Weights of a small GPT-style language model, trained from scratch on English Wikipedia.
Size: 8 layers, width 192, 9 heads of 32, MLP 384 SwiGLU, vocabulary 1024, 3.94M parameters.
Architecture: RMSNorm before each block, rotary positions, no biases in attention or MLP, untied embeddings.
Training: a variant of Adam for these matrices, 130M tokens, 7929 steps.
MLP neurons of a small language model. Each row is named by its layer, matrix (gate and up: input weights; down: output weights) and neuron, and shows model dimensions 80-175. Each number is 200 + 40 x the weight over its row's rms, rounded and kept within 0 to 999. A neuron's up and down rows have the sign that makes its largest values positive.
Before each neuron's rows, "fires on" lists the tokens most often at its 100 highest values on Wikipedia text that the model never trained on.

fires on: "ol", "od", "end", "z", "en", "es"
L5.gate44,193,273,238,171,148,116,134,237,260,266,262,152,191,177,118,158,253,189,221,160,170,219,170,178,203,173,160,169,193,316,158,203,247,166,278,250,161,173,246,148,208,234,237,202,238,220,195,238,192,151,192,217,262,170,257,220,214,237,201,165,179,196,285,226,155,206,201,211,238,185,223,203,208,140,172,267,235,215,222,245,155,215,193,253,215,171,230,256,160,161,186,144,192,197,152,164
L5.up44,182,208,203,170,237,172,264,192,189,225,238,170,140,162,209,253,194,192,194,216,219,244,289,187,148,270,291,227,155,269,217,134,238,207,251,130,192,215,254,198,182,133,235,185,218,175,190,131,156,241,191,219,235,167,185,219,161,181,241,199,193,187,202,177,235,172,192,221,214,148,132,191,264,152,229,188,181,235,256,216,121,200,182,163,126,185,266,231,240,195,256,203,186,159,191,211
L5.down44,183,189,276,232,198,208,231,186,213,169,201,178,263,194,247,136,260,152,200,234,204,223,161,223,191,120,186,212,231,202,189,227,166,249,236,209,224,273,223,207,175,247,239,211,211,229,249,229,197,190,169,231,240,228,233,249,217,264,174,214,130,168,198,205,189,210,158,249,213,270,140,230,258,290,217,158,166,144,209,192,273,267,156,238,234,212,245,137,190,187,268,272,206,199,230,183

fires on: "ther", "ber", "her", " also", "d", "t"
L5.gate109,159,193,212,156,232,197,155,271,241,189,226,196,231,214,198,121,222,207,260,158,236,194,241,211,220,237,203,205,134,275,209,173,242,191,226,226,127,244,147,173,197,183,126,209,182,233,90,193,150,216,138,171,179,136,198,206,192,225,220,123,206,212,174,195,141,146,196,163,215,203,158,231,178,205,288,175,195,247,282,273,123,201,177,171,218,156,246,216,233,132,130,237,215,179,208,193
L5.up109,139,203,192,203,257,231,234,311,213,188,247,234,182,172,172,254,205,216,229,164,192,188,241,183,167,141,197,190,224,170,159,164,205,204,147,217,219,150,157,158,124,181,173,157,249,246,153,178,234,301,182,192,184,236,238,271,231,264,166,148,178,189,171,222,192,147,233,224,192,264,208,209,195,234,180,173,209,232,164,151,204,201,210,175,227,222,235,156,136,226,230,177,139,231,201,109
L5.down109,209,200,239,191,197,222,207,200,201,218,248,204,149,170,240,202,229,213,112,208,197,244,198,163,168,257,166,271,237,252,197,244,187,133,226,247,219,230,190,146,209,204,101,180,176,143,192,222,197,172,245,179,183,214,229,209,222,129,282,196,257,242,197,99,186,202,158,161,186,159,281,204,148,219,150,221,130,234,124,174,149,248,169,188,153,228,257,235,189,248,213,272,218,204,255,204

fires on: " as", "z", "f", "ome", "s"
L5.gate88,264,263,251,200,204,205,211,252,145,209,196,186,220,235,224,147,187,127,215,206,217,171,198,135,221,204,224,168,214,215,231,140,213,220,185,182,172,210,260,246,202,190,169,176,231,185,187,229,192,173,182,232,193,177,199,188,223,208,259,228,244,258,181,163,173,132,158,198,177,234,213,205,217,152,195,207,246,182,226,177,202,175,271,233,220,231,143,225,294,238,195,266,223,251,213,164
L5.up88,103,200,176,148,177,217,241,211,191,203,268,203,211,200,198,236,150,137,195,179,212,99,190,219,257,215,205,201,245,179,249,226,263,180,224,181,232,187,264,241,204,242,234,168,115,148,291,192,297,205,266,179,237,259,184,246,223,152,249,230,225,245,197,181,184,133,270,211,211,164,219,246,257,172,214,247,283,196,220,229,223,245,206,160,239,139,188,221,242,136,125,238,198,249,203,230
L5.down88,220,160,212,232,200,182,224,150,241,279,202,249,162,191,224,174,177,231,230,164,217,157,187,170,205,165,182,160,174,222,282,228,166,196,182,151,232,207,211,203,194,158,228,179,198,216,272,208,189,140,276,225,207,143,176,272,182,247,231,240,71,188,169,173,247,226,201,211,162,197,184,231,129,292,162,244,201,267,207,237,220,261,209,297,244,159,250,216,233,243,151,115,186,205,257,273

fires on: "op", "y", "on", "d", "om", "oc"
L5.gate210,237,300,228,165,273,147,152,184,229,200,125,268,230,201,219,211,166,235,210,295,146,188,206,153,184,182,212,205,213,174,255,205,169,234,210,233,202,210,164,180,254,213,210,198,147,268,184,106,146,210,237,162,194,193,133,188,211,158,148,186,166,194,171,183,237,185,157,105,264,163,163,116,125,157,194,220,171,283,227,132,183,168,168,269,153,191,227,228,189,234,189,283,165,237,195,167
L5.up210,183,302,240,156,224,241,287,163,201,183,207,215,170,97,215,185,225,237,238,168,252,149,205,208,217,219,196,241,158,209,232,218,223,207,239,193,174,219,98,221,239,188,214,225,234,242,232,183,188,171,225,188,189,234,239,188,228,201,142,182,244,181,168,151,232,201,180,168,167,198,165,232,237,227,221,186,170,248,242,195,265,272,185,183,197,176,156,126,145,245,257,173,234,235,233,91
L5.down210,185,192,200,157,217,181,266,193,169,174,260,155,180,156,225,179,179,202,97,165,203,213,185,234,151,183,166,165,281,207,138,141,200,160,147,212,185,159,292,177,236,131,199,198,249,221,304,225,240,194,169,169,170,142,224,212,256,270,208,212,201,204,217,237,203,249,214,133,178,287,171,173,226,200,311,174,170,168,145,202,227,243,243,191,157,147,151,153,258,207,204,128,204,147,195,225

fires on: "ur", "y", "ublic", " ", "erv", " serv"
L5.gate304,166,248,143,127,264,162,133,123,207,226,186,198,204,191,215,196,200,197,166,227,202,161,196,191,262,184,193,202,218,225,235,232,241,135,204,177,180,188,268,173,313,171,170,171,117,168,238,226,162,167,212,136,229,163,199,205,178,175,180,258,161,181,211,197,210,174,186,127,229,185,205,244,210,266,226,178,199,200,238,118,250,181,214,271,245,99,178,206,238,157,179,197,251,194,183,138
L5.up304,137,171,156,235,115,180,208,213,215,264,189,247,192,242,159,218,212,223,204,264,180,242,178,204,162,227,198,192,185,243,197,197,115,154,177,206,216,206,158,190,151,236,230,265,128,238,233,192,210,209,258,234,199,273,194,223,188,185,193,134,232,135,242,124,255,235,226,239,211,169,212,170,253,201,196,260,257,204,189,261,166,225,237,117,180,160,189,212,174,140,138,202,184,262,179,248
L5.down304,243,186,219,157,212,164,138,139,251,184,129,197,260,217,191,182,150,201,263,213,238,291,238,191,184,222,146,211,131,207,198,203,202,211,230,209,245,204,220,168,214,191,203,207,275,175,205,190,200,254,150,208,182,238,231,227,177,205,245,210,221,167,217,152,182,226,138,204,228,227,145,206,216,152,205,190,175,146,147,213,116,83,188,226,165,99,101,129,191,157,199,195,242,256,132,204

fires on: "ra", "ed", "a", "orn", "ical", "ard"
L5.gate189,212,245,193,250,224,154,152,194,202,235,226,171,241,173,179,268,208,196,153,135,162,175,276,131,300,245,280,203,181,227,254,167,246,53,220,235,142,209,189,195,163,204,214,202,265,204,163,239,209,221,218,175,187,220,186,188,198,152,205,213,179,162,187,195,244,177,230,121,200,235,213,205,183,108,235,138,206,200,199,134,214,249,201,168,225,249,215,296,156,119,105,256,254,200,228,222
L5.up189,216,182,204,254,216,201,202,162,146,194,182,159,167,232,234,228,189,253,181,181,162,154,250,220,197,227,245,205,180,137,254,100,259,165,215,144,122,194,242,222,129,163,245,176,200,208,284,223,262,192,180,234,159,184,151,238,153,157,189,175,128,181,162,214,221,224,154,173,147,177,148,224,168,216,230,260,251,145,197,199,235,197,187,189,135,106,202,185,167,190,150,241,170,151,177,237
L5.down189,193,194,251,221,221,147,231,256,251,156,259,211,172,116,244,136,185,161,258,195,262,224,174,295,206,177,264,238,172,198,192,139,149,189,213,150,238,171,208,184,198,182,236,210,225,149,173,203,146,152,191,255,197,97,188,152,140,220,153,233,201,249,264,274,192,268,165,135,143,179,197,211,198,173,267,191,212,232,200,132,186,202,178,231,220,181,232,160,216,253,210,201,216,206,248,184

fires on: "S", "t", "N", "C", "W"
L5.gate357,201,241,245,202,277,148,142,212,220,222,223,179,292,243,225,182,161,243,230,121,174,140,225,131,230,283,207,231,219,306,172,232,187,198,209,195,173,225,164,179,214,152,202,186,251,211,157,207,142,307,165,176,263,247,226,193,274,266,192,168,129,231,132,220,150,192,171,261,220,178,222,209,201,210,154,177,214,234,227,237,189,274,172,191,198,219,251,187,225,180,206,171,217,230,201,165
L5.up357,157,116,199,207,214,203,151,237,188,197,179,235,222,198,181,167,256,286,205,65,182,263,231,220,155,261,178,222,177,187,130,226,149,199,197,233,194,230,103,191,217,186,185,289,215,208,150,229,96,195,264,227,197,261,158,177,214,235,175,141,184,173,153,212,203,261,174,275,134,175,189,219,224,220,125,181,171,250,210,243,228,204,182,160,204,240,194,158,290,165,261,146,154,211,241,203
L5.down357,210,251,154,228,228,218,188,253,216,162,186,247,193,128,202,169,207,217,131,209,257,231,187,251,147,189,115,305,287,205,202,178,177,220,217,216,197,273,194,200,196,209,217,172,120,200,156,238,116,206,256,240,101,186,204,212,218,186,243,160,223,143,200,153,256,285,193,222,146,212,269,124,206,232,191,245,200,225,162,200,250,197,237,224,203,265,172,236,146,127,228,157,236,287,159,232

fires on: " ", "ad"
L5.gate208,268,211,156,209,232,191,251,106,258,270,162,195,182,252,211,280,184,227,181,183,186,197,204,183,215,227,169,188,203,299,141,162,161,143,163,243,213,211,150,222,284,222,198,145,210,196,205,190,234,233,227,127,249,218,277,204,232,159,172,229,215,183,135,134,279,252,185,187,240,201,205,238,137,145,191,187,203,130,278,186,201,235,147,196,167,205,215,223,144,218,233,263,269,274,209,269
L5.up208,216,159,169,192,209,157,152,196,160,303,173,217,94,189,238,256,196,202,199,170,212,212,178,174,214,189,229,228,170,241,234,127,112,159,302,164,201,151,184,141,212,315,216,187,242,225,186,258,217,147,260,90,221,201,198,278,231,198,221,217,264,219,210,187,176,215,180,237,230,211,239,192,194,229,257,258,158,218,166,232,138,178,184,156,208,249,214,252,164,245,266,277,133,270,182,188
L5.down208,154,251,241,192,183,278,243,215,176,249,214,180,194,278,215,222,187,164,249,177,151,191,218,176,258,212,218,216,235,203,257,93,198,238,141,173,296,218,158,178,224,211,121,212,182,190,119,248,203,190,169,210,227,242,219,209,134,241,228,204,221,176,176,136,159,222,194,155,174,115,189,195,236,268,218,266,226,251,275,287,265,217,193,138,220,234,202,216,257,230,230,211,178,160,248,203

fires on: "ir", "g", "oc", "up"
L5.gate311,208,245,231,157,217,245,174,174,186,186,207,267,288,136,255,220,185,194,219,180,215,121,237,161,216,170,159,212,190,234,207,252,175,248,211,162,180,245,220,304,121,290,182,260,219,223,162,186,211,274,185,179,217,146,157,147,215,163,182,180,214,208,232,162,170,269,171,151,174,203,187,179,250,194,163,270,185,143,254,212,207,188,155,227,234,239,315,200,181,198,204,171,182,124,175,168
L5.up311,172,194,242,152,156,235,139,230,218,168,171,174,186,219,248,235,249,285,204,213,215,189,181,212,115,193,196,250,229,258,204,249,195,115,206,169,231,203,212,251,210,205,194,201,275,270,204,267,199,201,241,162,201,241,125,189,153,259,266,223,228,230,250,175,139,260,231,183,172,221,165,186,202,207,244,277,197,299,222,291,264,183,166,180,225,172,154,211,246,140,238,178,194,107,193,212
L5.down311,210,166,219,170,141,166,184,182,236,137,182,172,228,252,277,154,155,255,218,237,228,106,155,163,159,153,247,226,215,156,187,258,222,244,242,201,162,231,165,238,190,168,153,185,162,265,186,160,217,167,226,233,175,241,191,204,168,265,239,223,221,214,217,158,122,221,165,254,169,157,193,203,232,230,171,139,169,178,131,166,200,234,146,174,184,207,232,262,200,258,202,137,198,147,250,134

fires on: "i", "d", "or", "he", "ter", "her"
L5.gate216,220,251,197,241,234,131,181,216,228,212,199,226,212,171,253,208,220,178,143,225,199,175,164,182,256,292,206,232,205,170,192,219,202,187,235,110,157,226,175,182,180,232,136,254,191,159,173,213,229,188,228,98,243,151,241,251,215,167,163,136,152,224,145,203,157,191,179,181,188,170,154,149,207,142,227,111,140,145,176,175,174,245,149,207,233,220,199,240,197,174,202,252,208,202,239,227
L5.up216,188,175,167,161,212,190,296,177,159,172,157,151,191,215,81,161,265,246,185,228,228,251,243,222,242,258,177,179,135,251,179,198,137,206,219,200,178,149,153,211,210,184,202,218,111,261,227,138,245,227,239,218,224,221,219,131,297,235,182,234,135,168,229,139,215,126,221,188,231,226,212,128,168,213,181,131,189,206,209,125,213,155,255,208,190,185,139,244,174,175,242,253,167,186,191,172
L5.down216,226,213,224,242,219,226,176,145,214,181,294,203,173,182,173,229,199,213,234,227,174,201,272,284,185,253,260,180,237,185,237,209,175,213,198,164,213,199,171,164,177,235,203,224,232,152,181,154,288,192,238,210,233,111,200,154,233,202,205,151,251,198,223,202,161,213,244,258,131,71,193,173,229,141,171,156,167,197,125,339,232,220,180,179,166,120,175,169,169,211,207,195,198,213,210,136

fires on: "v", "ov", "ir", "av", "own", "n"
L5.gate143,206,183,283,233,222,158,219,194,137,191,211,145,190,243,217,216,147,228,204,136,199,216,188,162,197,186,216,155,220,199,253,224,206,166,244,199,157,223,296,136,160,270,270,200,207,239,219,216,262,208,204,199,187,237,215,213,177,179,245,246,211,134,166,174,172,206,216,196,266,214,248,244,218,197,147,166,183,173,220,140,200,127,192,165,113,174,256,195,280,262,214,217,266,203,221,236
L5.up143,175,145,266,150,215,171,108,190,217,199,224,184,169,200,244,336,177,285,220,184,128,198,204,165,170,204,180,217,248,210,197,139,251,93,258,289,242,191,228,221,229,211,131,145,191,212,198,202,238,189,211,202,250,242,218,234,174,145,162,207,152,204,181,241,176,212,163,223,299,294,175,184,246,179,222,192,173,226,204,257,293,204,217,146,203,186,88,183,186,221,135,197,129,257,240,143
L5.down143,165,187,214,244,266,230,214,135,212,213,243,176,158,221,209,205,207,187,154,217,229,179,204,218,196,142,226,260,171,256,183,208,186,155,159,178,177,194,283,279,205,245,193,254,231,233,255,178,165,270,222,152,267,198,225,179,246,195,147,121,193,245,178,191,275,202,233,214,157,203,200,156,194,223,206,157,171,166,156,239,115,176,239,138,179,146,230,201,216,233,177,143,195,113,182,159

fires on: "t", "ir", "g", "ee", "enc", "uc"
L5.gate367,218,254,234,197,194,173,196,132,197,249,286,243,244,260,213,194,176,203,160,244,166,259,190,157,162,113,176,174,203,150,216,251,224,159,257,190,202,186,209,226,272,233,198,183,231,212,265,189,169,169,168,182,149,214,186,234,116,165,178,223,117,177,271,168,242,223,185,135,213,141,174,130,117,170,289,210,234,140,274,189,188,224,131,162,228,220,223,164,193,215,223,273,191,195,171,225
L5.up367,208,206,140,143,191,182,116,203,176,212,245,258,184,242,166,275,225,236,203,246,208,254,240,185,183,241,221,173,272,165,209,192,234,124,209,266,212,221,193,209,247,188,176,164,249,231,228,200,172,148,209,259,238,188,200,240,209,177,220,191,181,238,237,165,136,235,96,187,198,165,85,190,174,174,217,247,156,226,245,162,276,153,142,152,187,187,240,170,256,229,158,261,223,213,266,200
L5.down367,209,232,201,219,170,263,170,246,182,215,202,175,250,229,168,199,188,202,232,246,255,202,238,117,229,237,199,246,140,151,224,249,163,288,224,201,244,211,195,154,190,239,135,233,225,204,200,199,243,233,151,210,266,160,153,233,246,205,217,179,216,251,221,224,156,194,192,206,148,237,205,213,205,199,188,205,247,179,157,218,182,215,166,204,270,196,134,185,182,122,220,212,180,176,244,210

fires on: "ear", "y", "em", "iss", "os", "ver"
L5.gate280,220,167,159,222,223,241,109,145,192,210,297,242,218,168,231,174,247,236,204,210,225,184,208,141,177,239,245,178,223,195,179,182,296,200,182,197,136,170,205,157,195,241,118,218,199,222,187,215,208,202,188,189,266,162,165,181,244,244,224,231,209,175,170,158,171,234,270,122,163,201,250,181,244,154,188,133,196,221,155,122,206,230,221,250,147,193,210,222,205,95,226,244,278,173,231,230
L5.up280,200,167,186,161,58,240,159,197,247,307,257,262,222,165,231,199,256,254,132,268,216,249,228,216,131,169,186,129,165,230,223,229,173,176,161,178,220,206,198,273,189,203,239,296,146,190,191,186,252,162,136,170,195,264,172,227,185,262,205,209,216,158,235,129,195,174,146,254,184,188,227,179,199,192,202,262,193,238,209,242,168,142,241,174,138,213,241,219,202,180,252,208,206,268,210,291
L5.down280,198,145,250,199,222,208,140,257,198,243,158,192,154,262,169,203,196,196,195,127,188,210,205,195,146,149,241,210,225,351,195,231,214,177,213,234,225,270,228,166,177,171,246,166,183,175,182,225,193,150,209,173,172,201,277,151,128,216,179,198,191,174,216,181,195,210,176,223,245,266,132,253,168,185,228,176,219,162,276,179,211,234,273,156,154,286,229,220,160,204,171,227,252,229,250,238

fires on: "v", "and", "oun", "ir", "em", "W"
L5.gate186,180,217,193,199,245,223,145,279,195,201,206,166,202,237,235,193,137,156,163,119,189,195,261,157,152,187,253,231,190,214,213,230,181,173,196,208,194,201,266,191,179,251,168,124,200,221,263,233,189,265,185,214,229,230,130,192,158,221,133,249,115,249,192,173,197,230,194,143,248,192,158,125,151,136,269,191,236,229,217,247,225,190,147,142,255,132,175,203,225,193,165,238,168,183,170,193
L5.up186,236,94,207,178,224,203,266,224,233,216,183,148,236,308,193,256,169,242,218,200,195,193,216,210,223,199,249,213,177,203,173,202,155,150,235,254,237,213,183,229,184,208,171,235,150,209,182,209,151,353,209,147,240,180,174,185,119,229,167,231,152,208,204,271,123,177,214,195,210,199,158,183,252,202,222,178,258,201,159,216,263,178,270,195,163,247,177,199,242,131,228,152,238,186,131,278
L5.down186,165,189,259,182,151,257,136,236,86,152,204,180,202,199,228,199,257,235,156,182,185,255,202,227,190,189,216,178,225,195,242,277,182,213,164,195,205,218,203,191,205,166,203,236,163,181,211,217,176,149,253,215,212,161,226,245,189,255,204,209,232,211,177,140,286,145,165,202,204,149,167,209,177,217,227,198,137,166,177,235,297,209,176,174,160,167,131,230,279,159,197,196,212,150,133,189

fires on: " States", "ia", "ork", "as", "an", " A"
L5.gate213,228,186,252,204,287,170,208,279,230,223,215,219,193,214,220,214,192,195,236,215,157,187,251,148,233,215,265,181,262,176,234,218,242,181,268,129,274,149,209,55,206,181,196,219,205,243,140,165,223,185,265,223,191,218,183,230,231,239,151,143,166,202,167,169,216,231,246,189,202,156,181,200,186,214,234,258,218,180,204,133,206,171,269,235,240,204,214,226,137,213,270,226,246,188,220,164
L5.up213,212,203,239,141,188,216,237,160,172,198,156,195,215,171,233,241,148,238,230,175,180,188,208,208,174,187,189,286,230,217,235,224,171,210,135,204,193,181,240,202,244,215,232,205,219,163,242,301,166,152,231,108,250,219,164,237,220,191,214,271,191,151,158,226,207,245,196,170,155,223,280,258,161,188,158,221,204,189,229,174,146,248,236,235,197,188,179,184,267,202,175,261,299,213,166,208
L5.down213,105,166,227,202,213,281,159,125,206,143,256,154,189,257,116,228,225,169,132,191,261,235,211,226,216,258,202,191,223,189,254,100,257,149,176,211,200,228,265,230,231,180,184,183,199,256,154,186,253,227,255,284,226,140,185,143,225,151,165,276,226,110,175,214,253,211,159,160,163,133,184,238,200,203,222,260,186,205,238,162,162,184,208,141,236,209,193,241,187,193,190,184,228,278,207,155

fires on: "ad", "g", " Ch", "az", "ud"
L5.gate150,180,203,199,243,228,220,230,173,190,223,166,219,294,233,300,200,175,161,205,177,203,226,224,118,170,222,185,181,189,240,200,210,243,210,196,221,184,180,260,208,206,180,163,188,179,183,190,143,252,274,280,161,261,211,213,237,203,189,247,256,185,218,200,134,241,223,152,96,240,196,208,181,133,196,205,239,191,235,207,151,207,170,183,155,227,273,186,209,191,210,139,238,189,265,199,253
L5.up150,163,133,151,217,227,193,128,225,238,222,205,201,110,125,220,241,224,248,254,236,157,146,158,182,161,198,135,216,292,177,231,173,194,217,231,206,196,232,197,220,233,252,244,181,136,218,182,197,209,280,188,225,227,124,237,190,145,168,195,198,135,195,256,281,211,211,150,264,131,188,118,189,180,169,191,125,168,204,210,148,248,310,254,211,180,194,214,192,153,205,168,179,180,219,186,174
L5.down150,186,206,188,175,208,210,225,231,160,219,181,205,179,193,169,229,133,177,247,190,180,229,177,90,213,140,201,240,206,281,157,220,218,186,236,178,246,121,189,169,227,226,203,234,163,171,289,236,249,242,239,168,207,237,180,156,256,142,170,127,154,259,220,236,168,182,161,234,231,238,176,230,261,252,201,171,228,206,207,133,125,236,119,160,159,269,185,187,242,238,238,301,175,182,190,190

fires on: "en", "or", " ("
L5.gate366,167,218,278,282,234,159,228,178,276,218,204,245,246,168,182,213,157,219,245,256,154,166,141,129,181,272,155,195,120,250,175,208,231,215,247,223,140,183,238,212,197,150,190,213,205,241,191,129,240,277,222,176,253,191,164,125,196,149,170,207,173,295,161,161,155,199,175,271,192,195,204,226,209,257,238,249,190,150,219,150,211,199,153,183,265,222,178,229,182,272,128,178,138,253,214,167
L5.up366,188,234,219,171,229,167,250,220,203,221,223,147,230,177,173,231,201,249,228,255,179,155,147,238,156,174,241,238,186,191,191,165,228,147,287,248,129,240,194,205,169,176,204,217,205,227,186,223,202,187,215,220,170,272,204,210,284,179,240,216,188,204,166,211,172,132,154,256,244,180,218,220,121,190,108,142,261,135,206,225,301,210,176,160,220,204,252,146,245,187,148,185,211,157,217,104
L5.down366,167,158,236,230,133,215,239,200,222,244,202,190,145,161,192,159,210,179,231,253,281,284,233,178,225,191,183,248,244,183,196,195,261,210,178,200,176,178,135,162,169,188,254,197,224,256,264,118,212,200,105,128,148,144,170,190,201,151,162,143,251,208,126,221,164,177,126,197,196,261,154,185,168,236,201,123,138,148,170,125,166,220,191,208,204,178,241,188,225,242,177,149,254,145,162,218

fires on: "y", "d", "ose", " by"
L5.gate221,177,191,269,178,188,242,233,221,259,166,155,216,174,196,199,227,133,181,224,217,169,176,239,173,301,206,203,212,159,231,155,217,159,157,181,179,204,190,232,202,201,190,196,243,184,264,223,194,243,299,251,244,225,242,114,236,190,204,214,159,144,235,148,138,115,150,242,231,179,164,143,257,126,171,202,206,203,210,202,166,194,138,127,147,202,182,207,254,165,223,212,257,250,191,254,213
L5.up221,242,200,214,219,169,190,232,146,204,230,256,212,208,213,305,153,230,195,172,211,230,248,210,216,163,210,153,246,168,156,139,251,220,197,179,214,212,200,110,145,161,206,179,134,221,196,241,189,224,207,209,166,229,163,137,195,156,181,152,151,251,221,215,147,192,197,210,215,242,96,165,141,225,226,195,258,186,247,144,194,259,205,168,259,174,221,173,190,167,88,200,104,139,233,182,259
L5.down221,203,214,232,194,194,183,197,212,172,214,232,233,182,227,214,211,140,252,248,196,176,169,254,193,245,198,182,164,276,140,214,152,160,234,227,228,239,155,163,136,266,176,170,237,178,248,255,169,230,209,241,223,205,151,141,159,141,193,267,198,216,256,194,240,175,191,217,160,149,184,138,202,221,227,241,162,178,186,164,224,173,195,220,210,219,140,217,219,252,183,216,154,158,179,186,200

fires on: "z", "2", " O", " N", "ol", "an"
L5.gate217,191,215,232,207,220,138,220,240,277,196,243,234,219,162,159,219,170,199,244,235,202,178,251,142,293,244,214,229,247,281,162,161,236,217,194,230,191,203,185,184,203,244,205,244,248,177,284,147,147,193,187,207,179,157,217,163,220,135,183,168,217,218,214,279,120,230,191,231,167,223,279,184,187,156,189,242,207,225,181,228,182,175,282,120,246,222,267,156,209,276,258,174,195,204,192,134
L5.up217,231,180,192,238,210,221,149,172,182,228,213,180,203,194,209,247,171,214,266,201,244,197,131,196,167,142,246,221,130,117,210,229,181,223,242,205,217,261,180,195,184,102,148,253,173,223,218,200,176,211,241,205,168,212,140,257,210,196,220,218,151,100,205,195,68,238,194,182,196,218,239,245,194,197,210,177,141,188,240,189,132,239,211,193,102,228,143,215,188,164,205,132,251,244,218,161
L5.down217,214,211,141,163,259,134,196,260,143,169,220,226,242,239,165,185,255,244,183,212,249,130,138,231,157,146,197,193,191,206,209,220,262,233,114,171,180,210,239,168,194,193,217,180,181,244,130,239,153,190,251,188,163,174,224,293,130,188,172,185,150,115,228,165,164,236,165,197,216,143,144,240,180,154,162,223,256,244,212,198,229,312,259,246,221,233,245,162,166,230,177,194,238,145,162,189

fires on: "–", "-", "l", "t", "8", "4"
L5.gate176,180,226,204,162,208,118,190,235,194,116,222,225,287,177,177,130,149,174,267,248,184,150,146,151,179,247,272,184,108,246,176,227,171,242,184,196,217,180,235,205,173,176,112,200,230,280,175,214,223,215,207,144,181,129,222,238,253,159,211,178,178,257,219,141,195,190,200,238,163,193,123,257,142,238,181,207,197,252,196,157,191,150,164,214,222,276,186,260,166,264,210,288,197,187,210,148
L5.up176,142,221,166,167,180,231,220,251,166,127,223,167,238,201,182,182,166,177,193,212,207,158,173,202,155,231,308,265,113,188,250,237,171,266,210,231,182,250,184,164,178,184,164,235,194,199,195,132,221,196,221,227,198,159,210,190,191,194,168,184,186,195,243,226,241,217,157,275,121,209,147,198,131,308,132,137,210,255,265,244,243,195,208,216,237,251,151,229,153,203,167,168,192,195,270,169
L5.down176,163,151,173,289,210,183,194,171,212,169,224,241,155,166,146,218,266,207,155,231,195,234,209,236,186,249,207,190,239,224,236,196,208,210,193,219,197,193,193,260,265,229,194,214,227,211,191,229,202,182,123,196,280,155,164,144,166,231,228,253,221,225,189,270,199,218,280,174,205,184,189,207,194,242,175,182,285,265,146,223,189,150,220,214,212,180,153,243,213,193,213,138,158,238,200,161

fires on: "et", "it", "ow", "or", "x", "ir"
L5.gate107,243,223,149,256,262,176,156,235,240,273,172,206,185,192,166,174,174,211,199,175,179,198,205,122,159,265,217,203,194,217,215,235,189,174,205,214,224,223,291,158,184,149,224,177,172,219,251,131,195,203,236,183,254,219,193,179,203,197,184,261,212,174,169,199,191,299,154,137,232,310,207,183,267,209,197,102,219,205,182,165,237,246,98,191,188,150,203,234,202,264,154,172,140,203,199,245
L5.up107,240,184,196,152,222,166,198,183,134,230,210,176,197,248,173,221,159,138,162,167,183,236,181,193,178,174,172,162,152,141,239,224,225,175,172,256,193,117,217,191,201,210,198,144,176,204,172,206,168,204,184,224,205,258,222,222,194,206,179,221,144,193,173,140,213,198,214,249,173,191,191,144,227,154,216,129,229,221,216,264,172,263,155,160,273,114,205,257,225,194,161,224,184,209,212,194
L5.down107,220,197,239,243,188,192,194,148,160,193,110,128,150,237,173,210,204,175,205,186,270,210,178,267,204,194,251,221,134,192,172,172,243,232,127,182,94,177,127,241,168,224,177,173,221,179,234,127,171,162,160,199,187,181,230,194,187,169,273,248,266,197,228,161,149,186,221,196,199,216,172,207,215,183,183,336,200,207,165,206,157,164,180,229,242,205,234,194,129,201,222,216,174,148,296,203

fires on: " of", "f", "us", "ar", ".", "ut"
L5.gate372,261,233,218,213,224,203,202,240,206,184,185,180,192,229,238,273,254,293,227,150,181,205,238,173,231,192,240,240,261,162,245,238,119,226,215,214,200,244,162,183,222,179,186,216,218,220,237,200,205,175,230,168,209,155,218,154,166,190,227,155,155,214,213,178,186,214,243,208,214,244,180,135,197,90,290,217,175,156,258,187,267,186,266,204,176,133,195,274,184,163,196,194,219,235,268,181
L5.up372,230,183,186,208,178,192,274,186,175,163,205,198,212,258,178,285,185,236,291,136,171,220,251,207,238,161,216,268,184,170,149,220,210,204,137,172,224,253,222,231,147,154,146,216,262,216,150,251,221,231,194,222,166,184,196,207,161,220,188,155,89,222,249,246,169,337,205,272,134,194,256,254,242,148,205,224,195,157,155,279,132,144,182,169,209,193,178,181,225,193,259,199,222,257,215,155
L5.down372,142,157,180,149,212,188,165,185,192,189,185,154,210,217,263,224,191,200,192,178,197,169,179,327,220,216,146,148,170,314,172,255,185,179,174,200,226,215,177,170,164,205,126,159,189,145,229,171,163,192,144,188,188,160,166,238,179,219,190,221,198,222,174,169,208,146,187,261,199,167,139,208,200,225,145,146,168,224,202,278,223,258,144,141,204,127,238,223,171,162,163,182,197,124,163,171